Weights of a small GPT-style language model, trained from scratch on English Wikipedia: untied embeddings.
MLP neurons of a small language model. Each row is named by its layer, matrix (gate and up: input weights) and neuron, and shows model dimensions 165-260. Each number is 500 + 25 x the weight over its row's rms, rounded and kept within 0 to 999. Numbers have three digits each. A neuron's up and down rows have the sign that makes its largest values positive.
A block is one neuron, or neurons of one layer that tend to fire together. After each block is what it responds to, as a language model described it from the Wikipedia text at the highest values.

L7.gate44:512496511527540514513483467487508481529497519499502499544468468502490476491501505478487499460477501491505537479527470446504503490501501502528500514454534486495532450538491436496528518488493523504481534502518509500453533467474525472488491491537529487534542507507484480508508495491550528519
L7.up44:533470513508517521538515515462470528464535504483508521428478513492491519491449495511501493527487529508486466560482502499493507491480510486506483516489473474492465498491458549463515512476523524480487502516501483502494463494495484491493559517467501521537518462505509503558507491502535494498
L7.gate438:528527510538529521508480504473481439475542490497462500463494518492509542492502476483497541501482552488495530499493462476477505498472495508520539502455495513523447484465541470493491501478503512508486511487480490507439481487502465482511530502486426476536497504535488514525511535473527519520
L7.up438:524479502509497481544506472474449496500522601482494531493487499438502487517523475466491527523513517512522466465511501480515529539458508544517505469511483503459488512529515491444492507505494518506501480504497494442490504491498503507495483516474436537506510497511465542544540525534489507501
L7.gate670:494461491483503505510513493454532498501475491534476496498489492508527481449518475419523471516488501502462457524488485497499533493500502500528474502456518514477494523482472485489529501481523463528494486412532481484485531471515490456514508525497540513504500454496508469505513527562530512484
L7.up670:508505518513498495512456508522519457519569505519523499439523506500496468470521494492508463505491458535512453528526508498501510473496494517512492487482468475514462465503517586457507492428511506519513504527528514494500472506505508457523502503502530535533503468454500497513479484473523502535
L7.gate757:465528468521534454517542498487523530460513520465532490525463516458496505503527536489512518520530476533502489506501494541510525490487487509469531518509458500483516516503477518476521542484500485472469530492488497493512503458507521525484468504477493498551511504453493531495502510493505486526
L7.up757:490523495543505491511464537536516466494510521500503542472508498500515487502521505463498463511481531500465466461462506482518536515498524506501480520497478525467474520491473511492513499462510494426495476547521485513534517545476482457483499537487519487488501500458491449508483513494498507515
Proper-name completion pieces

L8.gate549:518511474490477487526517469508514499494448542488519533456527500494490481527495457520482465492493487467512498448546462488508504525498510489486517477506510512474539474551502491481485475483521473499496496546479456481482457500477471459435514495465515527545533485477454511512510503510518555498
L8.up549:566486499507470529518501467522480533486483503479522506457481488501531505533485453512528472501444510507518500492477526526488539502514500461522492500474517512544521495560514529495509493474533492483521486532462474500471465514523541515513538487499496542509518507482521512538524516544528523539
Section heading closers

L8.gate408:501526497514512500491481497455509467551480499468509496478510458502481492454464537448487484461498463538479517497467527518473452497529501461480499532529489469502489478528532499509482510490514480489497489500526533476461523474499490512487494516560484506566486490550487489487507537536503510484
L8.up408:517481520520496468496531524496486518489492531531502505512496473483487540526504529492493501505459502482526468498505526494449462518499504493444537515452451454550487501465483463491525493506522529491460458501512518516518549522545499509488501482525525483455501477526533486526512497516506478475
Personal first names

L7.gate287:499508484502489476476487478474529487485479451525506514487528504503479490498499487475542500466471492493539513538517478476520508533468471483537496486495490525548475490472522469510507494493510507516506501512490491492453526489486535557485476523481526494516466484487495496416506487549486494529
L7.up287:515524508527510472485529503503575479528499462513518484459524470493475511502477495541461507492464467515471524467495471479499515557491519529485539470476509518497499495470520524508505457484513489505520538518500490523513492523512443525490512493491502507491471482495537505487552503488452528511
L7.gate849:503485503517509492519495543481495497547519478510502512482527490494499493477450496491531490469471461465543510511430517532519473486430510527468437496502471554494527490513473498481518492508502517512489488481495502524528491486480509543510467510540446529483488461513471495517468456508485478472
L7.up849:537496491493497419506517549479502489541546511511466494477462524530488548543492534534503443504462488482476507513502531525495479515503482496497468524477474533507510512498465499502482489520486510509472491505487487516504518503498488529487466514519511517486460480527507482535522494484497501545
L7.gate911:472505501454528509476479542499493494486449536498506497507480495518500503539521483460506547475489500489503522542581523459483520473524485495512517518463507503521521487481489505453515495504502501523483507501428509570449538463472521515519500495536524499468456505509483488510490456491525516547
L7.up911:491505480489531481452511520485490497486523504471475514539543494541479474534431543522467499491498545535503476486505477493491499543494486499516530488470486512465476457489489471513504487488496510516480505529465497472482500529453480533488488508507536515497511417533493577488488483542491507489
L7.gate1000:512557516500473491481491496485509520532504437546460532530518495472518507505533451488521483478500533502541514470520495496512523468541480513504483486524485539475514528514498464503493484509472530488511508504521518523503490488477484577544498502510499460500445473484463500527456495529449444504
L7.up1000:512492495495553489485465549477497459503496505520466513508486479488505467499475502515467538479469494509517469491510522498556460519523491483520465499504540491494505451517521475492477523452500489478494553515468537513476509504516483524503498537462471452494476465515476510487487461521486520432
Table header separators

L6.gate120:492477508500519516471514493477499496492486512491473494518503508518528474500499500478439531502515545490552490487509476476496500488496531520484486471491478521496482483482497510542514506464479465525528509503487497513475518545512485537489477492544451478518511531500479529568532513516564490514
L6.up120:503539510538484461550464519504450489522495483478488451471469496460492520527493448493490488492500541498510502512500495475461540505521504512491496496512481501475483470509473487495502507458501508465573476518462519498472560500548523518484497465526531526460474512505491500483488523475489525493
L6.gate159:483507502500494497493518546490489484479518510446531500499483533487480538498488491542490512478499499503448521471456506452486510500504553496473497521459512474513535513522481472490513497509475507499546552565491508515488487497524484519530527534492514513497479518474500481502519518488561510487
L6.up159:533522471506480453476537454496459490508469540513474497482476522466500538501511510529501559497478509485503492519478501497500481459465497499506554513463504490465494513507533454524513526507523552479490542479471496524456504457478493495536493480503462525539493523542486514553508499510488487511
L6.gate166:487473456498513509473523516505530531480537483493503539480514514499532490505507495546537544511467484515510473478483518466509540517502476487465503509454503496496495505532455463514487525484526535510525488495562494469443483539480486493533532483466471547506521510491512526543486502482537488524
L6.up166:483510447493471523455477542481501484481529511471486468502485520522482525488490462503476468501499518482539493474510503492502507472497509569477492484526489475458476514477513468517499489505490470522488536471516534566466501530500512469463484479502492477498505484498493538485475490510528512475
L6.gate261:516511481475500544520481483517481490481467510475483462518513457513510488527526503460473506534489474469535506537477506479511466504493474497514504526533500535570514480548512545493496480548509468500533545488510496465484502487530493492525546497453495505483514495493503463514499498507540481539
L6.up261:500489475518477496508535485499471515511529459497476544542484528480510509503493477536507518466479498504488495496506461469532523529529566515477493513519525517506510521522508501501483517502500524438515496557491512524467513505529520523504516527529506527492538505517485494491487504474513498498
L6.gate309:503482470546506562512485488514526504549528496542517507494508439515546509453511494481528475493523497531503511517509474518512470502443477494481480513433491522506477504532499480560510519530505489462468468492474475515498489519504493491475517501509528520513537493459513467515452523521508517500
L6.up309:475499476480457531462453502490445475505479530534488510460502498467509505469508480483490514462536499497444518526514485526428510481482529523487485487421492541518508466495539514492485494488493479503489489524523500525483492488523481483486573479490475495523497498515484519507485509481529544492
L6.gate584:512461502519509534496456518436523516495505518431509483483509498478524520556502506467489477537442513514516525489515489494487542489506498460469480493474492521484463484444514486489503510466482503483472433507537474503506526525478465532514539478504472526473487478494493513478464511512477492492
L6.up584:532515498512516502479502469520508503501459483485526491528477483531471492491463542495450519459494503510445506531492549513483482471487503462470451483515513460469473480536480468513491556485512471521514507505480525455502511471501478509457477542484445504485512510495492497498497539536483553432
L6.gate630:544493473550525525472505490491505493503493489545487517535473534459532450561543539493480507536482455511502493511523505519536534528492472530505540511494541555523472516511478498479467531483525544462479532492497493483449493510500503506494523489486491520530519501532492495482486486539537489486
L6.up630:530503509470460495461517526514499490497460492527515468534527515532520489478485519496526506504495487528509500505510527493514559511460469457514495524516500529478543474518500450554472517483515463471517505496474509484483498517463506561497481503464490522507530494473514509466486537496485488484
L6.gate695:494527491484486517529500467522499516491488529479472540472488495512533436516521456500502510495477476470499530518484496485503462511517502478469456498484508477544510494563527522488486498483497521478542504503518512485536496480508479517486512492517434499500518516467460484517501501488513498508
L6.up695:491496485506445488537471493488545489505529515503487546478488477498506444555511505521487554503475479495491530472484507505537486507507486518487505490502510467553526492554545520469471474484500478459512497493499514515544496479512495489481548461487454530498495532493485460528489486482516484491
L6.gate696:517527484516524507516517507486480517471458501494470473496481497500510498518474501541523521483521480482518510539505529498518504480493480519475507532475507526479489506535487492529471512473508485505536480517499506472450551478487474540498512520491494512525468503544525527538538488545497499523
L6.up696:484515505483475526467547533489527518511499502494482476467545468428476507482496480494518525555540496487501440513499499528502522509471471511504449553458475505508507465490477531509488502480491504537485500507482511537464506489472490500458517482498538504467475475500451537514505454534506491511
L6.gate784:543519548490510495507513457468519499532520467512490482487506513499523507513519495498504474527510483453521491506510530468484508523472482539514503518540486491499523480526485468516492474421512539516507456532519529486494516483499501507462490450465508504491541491503456471501474487500497463504
L6.up784:474537456489468478528460490487542520502508485490469530495477466524571464527489515520497531524491491510501508485492505510489492494502433556455467487482506540528524494506505466471477527535509493483509501497510479468518525470530513484522473496532466493514502522481560486520507448529499486491
L6.gate992:486500509488473497497519527526504492517520488532522519488529495505494548500514453480483539489484480459514537483514463476543532460510491463496495486568475490518522498498523519487465462519488492530453461516506546479514469474572497500491492463480530562530520557475478485486484492483456488507
L6.up992:496476505471523517513468578492550468477459479499514486476474512512531472498565494478466531519492459505541467491525556509498494515531473522509455513535498498503526501460514504521527513514467520519501500509479511490520480500490476485494476495460505526502486510503511499501498545484478522503
L6.gate997:483502492494445498525477498508559478460525492487466501533504498523471480506503526489500468519505494493506517511504483492489537520476494541492512540561456490480472470501472502507455492497506464510516513489516486511536527494528527551483502556519514439497491502463520517503534457531533472490
L6.up997:470513513470478503522435493544469525502483517483469462472496480496525451520482510477476513479459505466475488490501483486507519481494530500520487492452550485520529494539502521488460472474504532490493497526491541481508545494529503516490464498522513448513498463474547474500508494524491502473
L6.gate1083:480506479485475533560456479520485468474483474486472549482503523487520441505517492502494512487474502483487544480484498495526485494472495500471485487481516471522535483536548502486488493456506505497513517523509499486524498471493527490467519481520466523491528521522438479520526521487502483510
L6.up1083:492528476504427489536465490488545531511526500479478528498468490503537437569500509509509539484450488469500520464486516493516484515516491510489502479475515475560532501527513506475470474492525471461534498501490487521555467477497505501464521494490462519510499517454480478526472523513509465505
L6.gate1098:542464523480524535495507532499464498507478511501488522519499528473471506499486476461504465492494565461510499494539527498512499478480517471476446576517479519521500493503534481532526452529519492523515520510531510496483506476475491535504479498443513545528487522428505503485472507501525513521
L6.up1098:571494493517539480495488511506503446472524522532496513493476521478514501483500477517513487471506514444515445456532528551506532505505529485479539552499492531457534459485549524514457501526490509499524520499482536507455472510517490504515484505473493498523485532512544493519512486516515447496
L6.gate1145:496454549505436548542460516516519495508481477506518486507501535502476479472507500544505489483500470464510516546541478474492532464508506505521530506515483475523501524543489527541484505488444470532485542498518542529520481486484520512480526508485477512534488496505516524497512526484505497521
L6.up1145:537474485473511520525540474505500500471509467506500512505507509487500497504534519521489512529548526509491512533451520480503502493507483541472504497516485520513480542510479484482434498480515511494535483513525538449498555493485463550479500506485484529502488512493513520518474499494509529540
L6.gate1202:479546499522463497514492535483474453509485479524464518502507514489520510546530474501501499466451547516481439486503510495508527509482508536506527542473516545495483471499497509480531501518515499503529465482487489495511536518519505526464510471531453515461490463561495545476505507481501488491
L6.up1202:463495504518462514462469462520515471474540491488457516468526472506499467494518466489500526531468499468502477535497430525522527509523533533506482497510528515490497472539490485432501511545490487480520497454480513473512523506506524501483458480474480541533519502513486448495469470483505479520
Section heading closers

L8.gate170:454500511519525437475540522481536522535496522490449493517519515501511498494518513510478522512498499494532472503481533509525476518501517500489456514500499430527510473506506472508498517493557507532482478516513504500510505487474500495501504483494505542485460527498490501563508483475504533481
L8.up170:520533501486478464524471525474485469487494492475466484500525508510518483522531515490488498484460507488504488511517504549497487503535454452522447469516517497495477464515507500500532455529565531514485508523492493473515482480512459545491453504527460507479493474484488519510519529467496510470
Table header separators

L7.gate113:556510482530493512483476483531470536489487523525457507495489444495553509532493510501464520512495494521520541536484514533509476527524543468508494498483545565514519494503549496514456474485543514478504522495490508510475462531506513488518508524443504527516513513519494523540493516457547487526
L7.up113:479482533450512532483507476527517535527450553522503487478500538486525481524473531540466481529498519513498531517511537513486471533467482521504482489504460517533512441529480529517478503486526494461531487495497516550502458499527530449515498448474489509548501477481500469504528495515512518531
L7.gate121:523499506502433533514501504531528505494477471467473538493511491508472444544489480497469494526496513510521555489470495505503471504518521498503475509469485498529511477555527514482474496463511511478511554517482478511493458503530497476468502491535493497520518512483492479490523529516506500522
L7.up121:498502502497425533551462478476560524509491525496471529469502515512512450553486507505494547493483469477478531484489496495513491516540489521489509479516511493562522488534503513498459462458509497462528520512478481520534487474511503479482570497502487505504490502484487453565501504509532477555
L7.gate721:469486503517479493513484480456480477529482517520479517455464474501482486520479500474462513520479500580503542468483470552497521518490551522517475499503491479522526491516529541487497520504525476475522526525505464503453476504525485462513506521481501483499513502427508518522510501502523545506
L7.up721:514512489499435515541483513500531520559466489511481532510499519508486456528472514547478535525502508564489540456491510530507508540521521520484497479498488491518527462556531539507501455459526502512498543508512463491535496502556495486507464517510498515474513489469469518520503471521503485509
L7.gate1062:512517456469437485522501455543497507489497494527498526462495475520538459523506466468514475499491475528503541517530525478499512491501505521506475455484526570488488543511510490460505543487470477483515487477475489520491480483481491463499485555476506485504502462481485540541507527513519486528
L7.up1062:480531483454513497502532503497497454491459549532511532528522515514518499524506529533480536509508489458513516494506487513485496525512466502532518512501546464496517486536502498444490514500509483463500511489466482516489468491512469499502494460527475535530516492476538483493531512481475525503
Section-heading and sentence ends

L6.gate57:478506506470503474483503517507456505508514440482531521490497532479457499525548499508520508478463498493531518473490533462525515485505509521491525480513480505502494510462525525493507499518497515499524478488508511529507495481491485504501517542540526486526521529492485554492487506508511463494
L6.up57:484541481482460501495490485512479535498464488515482482503507487469482507525505541530482475538514481509466536501521461424487521544503490461471482520539505484532477533504555543490450518489535434516508536543437497468438473498476469445481532483498489466519443466527523533476505492514523529497
L6.gate251:470546516521523511530493501477548550529500478515506488491513527485498539445491529502500512514495485470504491461558529433515520563542498514488433513517525555512473490484476530546476469508475504499508501498492554509520491496521499495529450539453461543468486465485475527469495483551484519495
L6.up251:454492452509456474481483492475462507506542501512513474487520517486503515457511465506505474479485502482556476514515494477493493503490494539493481520452493587488523462492479546513498547526544483482482489521487490512470520513486495516515416512480490551511463497494507530481520476539499557478
L6.gate381:483549498519442497518571461444503510504462492450458506485497552502524496523497486534484461520468509467511487515503526531481517471498488488499486512559508519490475516491516485554509485510445492495518557499489523460505471543528485465544473502491454493512466484512517531477495515533500491524
L6.up381:477550500484525542514483522493505503480499536505483498533508517466524498520529503461512491522511506528495458520529501471523491525519472515478537464516488541528463464478536474508487496485509506489483520492475467493513500479469473495532484492500476503453495476477537517481551458476493496523
L6.gate459:515503568479514526494537491464505493503532507524462521499463515505496501515532508545516489492500476501495487509564454524479508534515513485495506488480518512521503491483481521459573483503534467510515510515458523493501489500476508490495473501497487499546512480583531513487478494529491512467
L6.up459:496512482459514494468532487522527496498511514498487520492468470468544518527501522476489498515507504471520509480494488517483528479524495497487502490464515492512519505529471498483521482496536464533504494571481505532517483497465501467428454522527462496485489529499520514512497518478516481498
L6.gate527:452496539500492468486502529456505437488511509485489507495495529454478482514490528512522495510525500467477515521485485496489489449505515474516513465522516519495491521525480477495515510542505493490490506529508542483476515452524482508470487505498464509515483524556493554539496467501438513480
L6.up527:507494475499494500520483466500519509529498508494495470534503478518526507500526515512512501455498503506465498533480449505485522533495503473458484528493530545509502474533537515517531510507511532532487463486497464493540528513541544493509480515503531495486512499504512460496489518532501488483
L6.gate536:473507530498510495490478474496506525503512501475422461500487534513507523482504514504516496438567573479499503490494496495475501517525533500454520507511541532478496469514464487491486516496516495520498518501486511507463486518534501519490520497515462527474484455494467513486451437502510494486
L6.up536:501508501496481483490470536531482492548485470486467509531529515500499497497543500556479496476483482478497504521528479537446467500487485483537511471535514480503496520504458515467486488482573489533528488523510513525548469484483473504526512526518491506479488496529541491474477508508481523506
L6.gate569:462513498539493490528493479513514479473545484527516511492531520489509493528505469500517524495436520500476480486545484509487459517475471507494475512486524468562491506507490503491512480484520503521527446521493485487488459485499488464472527491496445440477475534485497530532505474523526486549
L6.up569:507532486524537492442512519462500506515472458517477488486500511537509499498509512503519498476521530495520519498502527520499480519526495469545484524508497516532430524464464524530510477463497517523510481504502503493478509489496538515489472496563537463507497462458485526499516530527504508501
L6.gate667:522477515475500510515487505504507517534512498533496493501464490484470510513457459498520550463455481496483526460502525496486520489509488493509532524466495521491515486443500530500541513523492492499501522480473517474488491488458493499500455496504462553513462471495492471500506490493502529549
L6.up667:502492518502544497448497496521529539490528458517490514467489530531504482498501433545507506536514484496477465489496516473501516486468467507504498553514484490491494510461483494534467502505483466545491553521494485496495483555507475525473472508474502502509491495526494442484517440497584482467
L6.gate826:473466470532514504520535516461497471498468480525489503515489517511526487492500482530516533498531479513524472500490461536457512489566519495501480530541494503492465489489481489513499497513497503494530435503551501527471522433446532554472477507514499522567493476504526470564476474517512522491
L6.up826:474504495523469529515497530464542528514494455519509488524469528495471508470557507530501502521534511492499493510511538468486505504494529462492525481515517505447493511523515482518452506523504482500488476513469488476512546491537460456523509510518481514468490446453488463528520482507539530482
L6.gate942:498473476528523493508513464561510451469469472469540525520497503486491501512482541508514515533519489506497501492530511509498498496524504514463477487458526506497481551498547501495505486522495466549523493507528501465514541495441506502501505519485517528485505492489492517514514510530522523506
L6.up942:469517509511529490477491476540524461498474465507494525483472524454477539517524517526528501527501554505526519417487514514487488469525481533496490497511485485508509514509484515506494464505535525522527506501491501503507534481533517505539458545522518510525486508495482570484525504558470516479
L6.gate959:501520493504500492471519512481549478471522494494435465462524480511528480542533498476492534466488517477508475495507463491472513508492482493508483511475476498483482494544460483458524523494489476525506493546451518500514512485516486517485408529501503526488498476601514504473475416557484505504
L6.up959:483467486496484533492530528527538477496475509535493479526492483515525473539523502523513508471539462498508460473540520493475521473556485487530482499527499445531546516502504472495513506528569505495494532517476573485504496497488482454508491525466500508527489438524489505495515486451485505504
L6.gate1039:484476477465493489471489520488432524483509549483488489531499519534539490494541485490499541464497539445485490486511464501495470526502517502519514527443496503569513482539474497496512567485451472488510505517460508509510503515501462510511477517472492575448459511474509520530545495493516507494
L6.up1039:532483475475490513509506510513506479491472506502501490532516529493527472442503513508545508479531529476474556514468490466490440476541530496487548533469484500518508441488478514466572490507479506520504486528504487480547459464469486527495500554509519501479478534509485510502499489510522521511
L6.gate1110:540483465483472527507533483527532450460488499525491532501500451539492463504536546523495542506525500530454511533511502531491479500499487468530472491497524483492469500514477477494507475539474468476497496477506518516490496531535475486480495512502529501501461513523481543529507476518473505506
L6.up1110:486537469452545504486521518481494509475474457512505525507477492528480486480516523547459424518479494498506470545495566486465487522500498485535479543514529531553513479489476460509496499487477540493522549491467533513505473502489485487510507538490486516530452494529512476466504566511507484492
L6.gate1111:518539502480521514530506517485487467510551507494512544515509483492510485534516533483488517451540469484473479496503501492455463513493483516521502449491505491470462539496461479511477508530497520541500530522510495538499521497507485522503486462487498486522517488522553478479475460517536494517
L6.up1111:503553525501517507478527479505488486493490522517505507509544522476503524513492531516535559500532497496540502513499474543514509497534512527547458465543511493488502454505490471500480491527550480517535523478519499476506517485463479468511483516463490505527507484491507471438473509484526496551
L6.gate1112:520522464496500450514491493524506516504465457499472530462495532577498494528483481488515505468491533499500497554525474462540518450490509484509462467537489532484485550489520498491531521499486489495504474518468535526497498498509498469472530514481467492493528498470519494544495487546510481495
L6.up1112:511473539474500479529479480506487472464535482446486504445519483541517478517488493485486512515511525469448516518505499502498489499526455494498483502500515505485509538524495491491434514485472539499485474523470492462537489507525543512460496487490484490519520448518486478499505466532484480471
L6.gate1183:485526485495528538441528531483490513474457495465488471520540492527505489478484499540543533506497494515472504510517451510520551527531516485524484500486488479513501497494490506485478508502503513468520529482533498517506474498565518554479498508492553517521518525508516480481536496522492490524
L6.up1183:589472510501482503503525524480498489492516555501497508490469497504521495515521527466484529498464500473494548484547522483530487532451488458488461492527545455447505517459489507513483505494493518505465509482521521490487479503505472485496463496518466514524473477530513483491541541478490518454
Table header separators

L6.gate34:536495503513491502500512480487495484516531504498508483482493497468488540465495522494506511479437492517479474494542445516499491477512519504479504468507508482499526490507525523487506459491466519526455520496533511492461502473504551518479471505546478514499500506471478482554577528476508478502
L6.up34:483518511523479475449506477460478492493476433540495488532514493478506493506511536499510482517454479429495503488509498499551494496521502506487542471483484472506488535477480506474486516492505460511513461491534532515483546497517448535492488477538512484461521489442490472500515516506516512461
L6.gate170:516444494489518506469488528506514529544498494524492552530529530532490539516508468481501534514525486476477502494539497525535529514498507529497495499474477498523501516471509498467505458517536539527501512506515489489458461498536503515486524513532520493480497512468452486477494490517491548465
L6.up170:510497509515487502491482536453480486487446495478486512530531520472519556493504507493515509483502507498459518506531510487498492480456506532539516508474511479515527489561486514490530475516490498485467503522537504493484469517442515484507497471478520502480473563486462504478459498493534503504
L6.gate321:517521507524499476518483513489498500519478504529492508523508523508483526463520502508535547509500544514503478485508441505520532476480470508525497532539529529477495494455497497523452517464517500482557445512498526495498499511525509515437502534491481523519479540500529516483498468543511485514
L6.up321:472464502449545513509496510438488539465520501485520497505467518528495508525467474507514492483552497516531505467516503453476491505518484510490502468543448506487499451475474498495533469489513520502500469496501538553509460490535486503473480520529536463500477530479507523510457534497508473539
L6.gate364:503533459497456511485506482534518492471509504504461506487503503469520499487541481505525467486509502548426528485470476488497499511563534562474470513481496478490522522472514497545549514496489492516525515546515504485493461489508513484485493478480473519475488518485513493462504527432548494504
L6.up364:472533506522513524504510556441539489449520507515465514497492526519495500481454476543466507549494501471519505508479493441493512512475491521508511508457487542504507516526472484464482477471512517487458517540491524495495494511503499530502530475522459490487515500521525552488540498459508507466
L6.gate365:468495478515504519472535532503461461494474482510501525498512522490526521478451494504483486501482479532478462498495480531477518534509523487520463513512485508489500510508508494509515497484527478436484464532500507511468521478508532469510449504491503499516524495494503492480490504559499450504
L6.up365:506452484486499484498512500486482441537532518490495481499514481501495483503534491502511520485471517501507525471489506470495515500484537486535543480443474490472476494507526526490490508488483510548513511484526472491472543462512494497529503510500482522489468515437513465549526496485513480521
L6.gate589:489487543508531526544491459475490468490470503513496488480468468547528527512508481484507480490467477498517497467524495481573555514511461471497470489504510527505504477496547482504479494490521484468529467523513551509490558490500452489503512523479513540526560503472495515514460493490500513496
L6.up589:476523519510501477550497459506479541478497519485489520478535487507478541514528471463541515499491513471525557474488477483514495505469511445489484466492494488521465482456442448512537537492508512492454515499521519514506492503499492485479515478502488498486492480464488520574484444497512530454
L6.gate677:495504497495484455486494562495533498480526529526468513499478476527498498482513517449533488471508518494487472472476433470504477532524483466514559503500474518467501488501491546487504502489507496508487523486514510486432513497492524537476508510478526486518528470477501488488519487516512514515
L6.up677:493506552499516541531487479498507528530514511486461524479484467457480492473514527496502512456524471526519471508493545476530466521498479483510488493484485496512502487498464498469505504475462495511507518510489496521524507477502521547501444483487502497497505495484523491519509471485527507489
L6.gate721:496468545509542482509472476501509471466499464525546552486509478517528505512499512441472521499490460468489501539516476508511491507509487492487560473528524517543452512489519514520483492468492487517515474486486476535513468447486493514445492509465470492522488492459458494496500530515444478526
L6.up721:499447522529541468498551454461517504524479511483524518460489489510456463509494472470435540524539487483531514517508529473522492533490500499492539484457522481495483499511474491503499501546504500530503547492496537519514489522482521555507462517528466486519469504497529517463500544509507482527
L6.gate781:480492506546515495479511502441549439470494496477471507523479528473481527476485499464484523506522493509492501532495497489501519571525469498502491516471531475533477518513525434466523491532485477517501531492463509505527479507532497493466519542462483518486523522513512522509488496524544484548
L6.up781:464519496498491454510475514529486509478521498462503496461506537502513542496504491491526492507512497493530513483522519508550538483470512470526469461479498496483528516512493502484536491509484475502485496542463480525489528524510513492455521471478482507507534510504499498479508522466467474508
L6.gate798:519504510493524463488499492508537459487468536447490520483527481527515535451533504470501480504487485487486450459507490477503520510539524517502507468498424521497503482538480489463502488519498490523488465485513473496477499475509507489504539523524506520527542513501501484524510456532524504507
L6.up798:519478509503511504494485472496517491438438566428514534474496515516498541467554483449499479498472495487527497513530466471513521521515541487506526500473502501467507496501500461481540489440501486534498504511524489528469557491510516541476486491520533510553504544464499483484510442554518493499
L6.gate838:504456497471490531514500496506509486529458502517498551476522499488482532477522527465496482517515526497473516526502496522506500516467475454516482487501520499516494493492506463504505534557518524476490454472539498461452557454571453476481491516533459507522507466519501517471499501472519461513
L6.up838:483478564447472484516503516479500507464491533523465515522491480527491531502519495444526495464529536487511552509491503481538491484494495504474490547498477479490480486512507494497507510538487508504492502507512506506485514453517488472480508503524490546496504469475514517499512519487457509514
L6.gate999:521500501521493496490521486461527454434521487487509527482517469466508514487498490491488461467486494480450527542497496500527502534506484507509530502569517455514492522503475480468497525498472562450485493447493527466469525502441473466473510533511530489521453485495561459514510496488519532469
L6.up999:487516513549526497479479497498497496493500491500500501521472526484458519493532507505496526468538446491489465512500500492493538466512522503486480498498456508516515481489493422496486480505488487507508514490485491501486453493476442520518508529512456493474485499512500500473494470467503476558
L6.gate1041:493462484499509506457519489498483509534486499483496540507510489514502501424472479497489505537505459534482511512461452540513541509594534511479488465531510491516462530511517524500530477499467529496543480458477497478530515503463475514474541493493527500495517466484467516483486497503515450509
L6.up1041:443517512494509545539515518469514542463538457494529515501580523496509503498484495460511466484506491530535498482549506504446497509528461533537530496513513502543462497504511498476500449505490537481476461494497476487517495475473522501496472539463526469492519468459518473523476472516477519488
L6.gate1159:482485496517533499433534456500529505518549528511464514497526468528533475450467493490510537541506498501488502517522557505511549468506486522482470479469488475520518509481503477483522499504519503507485543512529538544496525518464547511491534471491496508471475512498515480453530522581491511457
L6.up1159:495517510486467478524464513462492503499455497457527468478504549543502535506494517490511477472537517519488482442487537468496482549543537488501528472481515520488449480502498496513553487474481505515522466485420506520541452464515537491513484545536454496502498534509473467479485467501538514486
L6.gate1194:508539520499528469449493482501534455486475515499480512531497480527517522486544529491493533510471511498496520507461501519496496480485480497519516485523539553461480489487493513480491537504462484515492450510506506464518507481547501489503521462497513510477526488501499503503478522479507504487
L6.up1194:525540465504517557487497531496546523464478519522579497503438536503487501485500477463517468521482509515544462522478497471513472506475477515516460507502504473499462485490506487493533495496531519469524535528461519506490523456527499507474521492488490471469498455504470513511488512483538469457
L6.gate1199:524488507509486460540503454512499455489486542506464561511465520514535510522499521467479536518517496501539493497506490538485517546466472560487535489484539488490478453504447472514526497486521485502509493500536490467501538533504501563537481441527458509498473507459513536544455513504499535482
L6.up1199:527484506506470530485496505528466478494489490483501561515497512549545502511517571501467530538479499479554518467492521503488494554510478539468482483495487468501486485490521429490514514529558509493471501468518499481487529514544500594530454500501488508483496543496520515487490504490499537456
Given-name ending pieces